MLP neurons of a small language model. Each row is named by its layer, matrix (down: output weights) and neuron, and shows model dimensions 48-143. Each number is 500 + 50 x the weight over its row's rms, rounded and kept within 0 to 999. Numbers have three digits each.
A block is one neuron, or neurons of one layer that tend to fire together. After each block is what it responds to, as a language model described it from the Wikipedia text at the highest values.

L4.down267:480478509559541522492529490557497516503468466469547533523478570572430563401518538522507475564521563404453519516497418569499456424477497501487621448448426519526417428495522431528509511556514472541522510456490529505590443515490504512458466567421412463541448471530485484452496428548472438480
L4.down460:464643562494509489613383467473555478492524538526482529483487490598598535484511501531493512502413452486485441440485510585452447532355491430444448527471444501413564458469396531446495438581517519464537556518606461454533475550467443489515522527476461489438495424612429572523504504483501497511
L4.down498:483538558440591521523550418591458480494515525644580495479536466550489459462538512487406512520372544462482448500558524641484468510523497534496497593508521501506563598515459486520463451497525535470468495446462617351451461566589445542457478535430440519531581472515484552522505495459483524456
L4.down552:410508576601525505432474492460488475478546542493564467528519579612554418486509462576443445415481489381530554428538542540396490562380488505509483534427394489452541520538527548521499468603461437427506510467481466386576470511535473470537450555468425479486498468523488541505428585525566535434
Pipe or semicolon cell separators in table header rows, strongest just after late stat columns such as GF, G, or Votes/%.

L7.down105:536433537507507547517495531484474568426436493574388546527553540421555473489490461488546553416466532535588444512582528618514447486513492549541461493463447598498490453475437469463471464515453565544487373475474521522458483482495560513478527484540461486500495487504576570563486428508511427546
L7.down131:467476426494547519452514401518437596557489489559597473475481463553466477515543517405476530376569545492534604487479451470535454497528489500451486526441438538414617469458460564453406465406462547495562557467543503558440500533535485555481446491561546516520511449555412479473580525538496541513
L7.down165:551479550573561551498601488504475558522477537447492521394484506481446473581530501457474503461518531551382505491482442533547463468412474601444496538467421490612578464419506505563450546486506521464550507525576446467579541468425543486461486550480482497467493542461454507496519440591522496451
L7.down168:468512549471560454476470555572537524512462531493561519460457441596514555588451540426530480448534493448492472500524598517441500502542504506479471569523553581430569442487575607464479520579514430445465480435576552567426461523553464470528545426611474500507454486399543499551470475484525615490
L7.down169:471512580513489484494395478481535480449567507582504410558556495509477573408513553401441491511547493567512573494527425501465496489556509443572494502530500449589357511421490471541497499563446403470502445541509513527490588444403525487484463495495463502444531469480397624468531481563497502564
L7.down189:480516513459493546554541448467532450455483450492460487532557484389460435470505552482518540553435477473477464478488530579463533476461496521486454506395484470491546471486512469535463456437407512453531450432548476461536466487473537543483639514532575627541462536382544587526591629519487500367
L7.down224:559415515515450476604548521434509482499500484445463520365479472579510392473500493580529374446591482558475590511421525495536631527410492602548437423489519458477504501456469519522547486449476572578506439459471503448546517524599456533485520553483542573559471533475452488545417517556465502483
L7.down228:444464601538504486535576482537491588472462461593510567531457490439454512495507503472449452491496492495471480510480436491566519639475532453488545444488516475553430508394491597505481523517592451489522440425611540524472457393537449513505523563500391592484508468476509466566482474600525416450
L7.down275:528426564509459519497446540418537427510511488547396457552582585512451516507461514506528513540484474514522429550552525427531513403530481456473540485498507534525461428488527450517486535540485547525529506513576587486464535509453630571524572500552519433555490527525393539467490468617490378439
L7.down374:481440464512599419446476524441556494468574499437589494453442484471453463480459445418474441504507573550474582487414493517573640495508523421417501533488429546471463622550506488447541542533411417549505475528544555545579509394551478512493510487483516504501439494545432545542597521544511525480
L7.down398:478489440511551418428467449519504478581492415516528519541516529524534550530583427512531494441584450487411509518463482504537594551580419464549421592538515551522506623473457489466524436490541575398522471460535521434479508531502506411524467551548384610507578562528482524451427480561406412571
L7.down432:517574531441502571572581564513488463537504426628573528609447444473489638536495557566480508495484494488525538486406567448465535544396401500490482458459413511431596500481533510454555546505537529469564489490440543479539478514528530480554436565542379503505476432527556491447463496574501498440
L7.down490:559492503602491586422579514503568549509482507497505451492480602484498577615500567490570466518462532575451532463548527556496497548505486526483526456567494514536505457432463467494540452529405514540445486515591575451559478491448508513492526515523534553443455592449537435512497490506533588531
L7.down505:554503542393428495501458578520474518546524618497380482527429500436436516460492516569464506456462536482542513430496576580473443489496434473504572505509561540483412556493556514490479489477614491538538449445309511450444486492424491486418555478515438547523493445525531511511471492563461518582
L7.down529:535376437445352495510506468470509531462547415454610464434530505509517483509470507462523481470546551491429441561548487548447500479541481574553529422462486500467498553575571528484473474448515545494470513509482451556409510355482629532473574483468469493619492488567499458488500536498411454497
L7.down700:475463563476574536504586492482469519480507492416548443621561554550405544488414514580400435510570455539440433530541540439503499574466415534478583509554514450512461511469468446578518492496463450511430445462482504508585452550507476464487489483536548516525484497511525564540641562526552549424
Articles (mostly "a", sometimes "the") opening a description of what someone or something is, after was, is, became, as, or an appositive comma, e.g. "is a graduate", "became a priest", "Hibernian, a".

L4.down156:427514487565518478530570425476551530467515557525577472434441417488468503462613518500511428504504497499485529522490483412421532482520527352513408572528508450491459594508536426462560426546458564512520490509528638512535530532518536480443471403468512474561583591469555419539422502399544478487
L4.down290:424466472537575390547464458375492499436528569529564528483514385490455471531518503499431565482439494548428534507548589524443473495556556533501459585573484453445576612505406474487434358454536538386511637495407541470536545478553585480433502468483520484505558483592404487506519493540492495507
L4.down447:554333604579487516537446460391488511563418490551421532439521549520589441574509529494538454444472490557517474530565472521495515460500617517563456570489546489475496504515520524570519474586404502531448489497361534488432598533542470463369445536447496394607491507483519459512457494513536487569
L4.down657:473413522490500471533550483493481452442444463538440573493525496488480426539555507532496471497501509575465528486490525442496574530508421400569357547623457491462548600465416483599498488540596480451482462529470559525546490480567485500511492528608569517446533530473517393498586440577503533447
The article or copula opening a definition, chiefly a/an after "X is/was" in Wikipedia lead sentences, e.g. "was an American lawyer".

L2.down358:613522476558460516445589497497450419389576490513535405502477372452417510464470477478518564495396461425584456496474630499517530471484534524540486451467455426540468475506496503506563634497522580543401479490472513553412503500525496467574498484457476518550499520544539431494423473469490522491
The standalone article " a" after prepositions or commas across prose, e.g. "for a household", "by a narrow cord"; also the " /" in football "Team / Apps" infobox headers.

L2.down531:551584558397480527525443499572557509530535529448517476520457438524573499552529461553560562397480431534483493469517596495418477461492506583463486466520460561527555413504471513455481464511437524538514502531483496577562498463517572510494490360532563538481440499419465478462498512465501575437
The word "to" in any use, strongest closing a "from X to Y" span of years, numbers or dates (2012 to 2014), also infinitives and directions.

L7.down28:553436523518461513536504525519462526547527365566439504438402524469542566454528477506484437468455485518476447543482590493577569548385582476489511482514443596541501470472473572418454611530535415532476434572506529547446589534530483458557514546502531547454478554511514527454524578544550458573
L7.down50:419412427554542471421458482442593589470541626496448424422459552510476473457533584556525544419541450521504472534469397483503529578518466517530551473468488468461509532495492511469516490558509540534450497486497487474375563467484511478492599491429533454502515500506441476522496549461450431562
L7.down81:514460445433519524528540503516468389501498489480575436512568531499467601536546435514491580550541532542501536441628481505522466468429502529454439460459513556529474571530518484512567504433485398495470485561496473452469491471414420402560529578606535464558571537511454396434453467508490518452
L7.down220:545496487481458517423386430562481568506483530479531554515475589505417455530619465451516504639497537438601477560538544489452418464453471443463531499591566388510542463527504415541519561420525440496489453557419418465449476533526562438424491457517526443446490579566560446538426539463472482525
L7.down232:542458471476515479527493557446408403532443501535433476384550513513479468536458552421582617525523586491517506431541593451580424611562492444459418521470450511558515501529419414548557489486513499577544489417524528440451523554442486541487500403474465492521534567515551443544522484506474548443
L7.down299:487530500555421474456473443460452482534540452583525570423541441581499476536501475567529471478547479551427530494474462525475551475446566519542549479566518513489521544445419505522452416383556478553490508525534539443602599497362582549547553545563564539498497474346478544447565442440443461491
L7.down302:503497453436444512547504483526474581546419458430528559587479598433478593530563527467465511472492530465487533480452488468504508471506515588521541529531459475435505344493453509443510604519502465470530554442493543493581506469529513522412491503476549481562475522487485488381577524539436504539
L7.down328:474561435506397452508540516499475450537530524550498420544478493554472539504478600525487512513444558460522407472440468527383530585481525514519461483544418531444501498458468560556535544596490521455508528521493530434420559569467500494501522560511501475460432506526482447584515615557481401499
L7.down368:609517448474501492494462506477475508530457490560467476490514567623404442442434398500507591505583423598536562520501475570444515423533537551470500373484559504471549510518577426456438470518468553545456440510591518579472429469537539395548502443457499495519457507610549504540544450501503585518
L7.down372:462504469461522480418475509479511580490477527504513510476551542535494546515456391529439430422548441462504524513536404520595462535547495452391522485474594503469465409530612463364530565468511502540535397408480521556572369477462429442454458491510537597406530584529543442499483439510510525524
L7.down460:507482515485472450599541524528539389593511508528445541535539522457484457478460486448544501545571544497537447457479446489604532462553515519550496463513530553538417402488521474420487510532488485569548485404496540384472548450486478467533493510473490463488511571465533498447424521478406485547
L7.down521:522440511485495565569584476491508429495435476444466447361556543534481514554511400497506516474575457519484466570574452513481392486467449450643450456552531464474488686501490447438459440447605371506503528448512408468519481406463516469489543532497465515573508487471464493500484499582456543497
L7.down637:427501489511551466398439495494493451561545475559497429461588523499471493594524468626471479434576544492476422488496491451458460510537542631526464663528538562579514489446450455443522511523519499431571528567525512509498473464447432526534515551542491518461563514471514435422524543482479517443
L7.down711:431460552450578436601599491527439547439499391537491519553506515467565481457522590486442522499406487508511481475420555653525427467505476504560495562495499375405486393429520443593504451574468553553505530442483446454524457482481479509487560547522472473487477453559495567554470564519412478568
L7.down735:574487520381559463630547584454448571542537524451530448498595457536548487487464478424433546541499477495471485516536455551415430515510451571537521557510512565428459388532533416446511374504445498554435600451480497538488480521559528563536453529614584511493482486456513550537523506536486462492
L7.down739:491556506491534496488414540500473542539463504466522493475577493530453582529531549489486563483511468527444449505504454507473568535479502568503534502350541416523536521494497434477591533468471527510515484526431575527489613528546604559474600570490479538474556497521488532524550416332512489526
Column separators right after stats-table headers like Votes |, GF ;, Pld |, Total votes |, plus infinitive to after aiming, managed, attempt.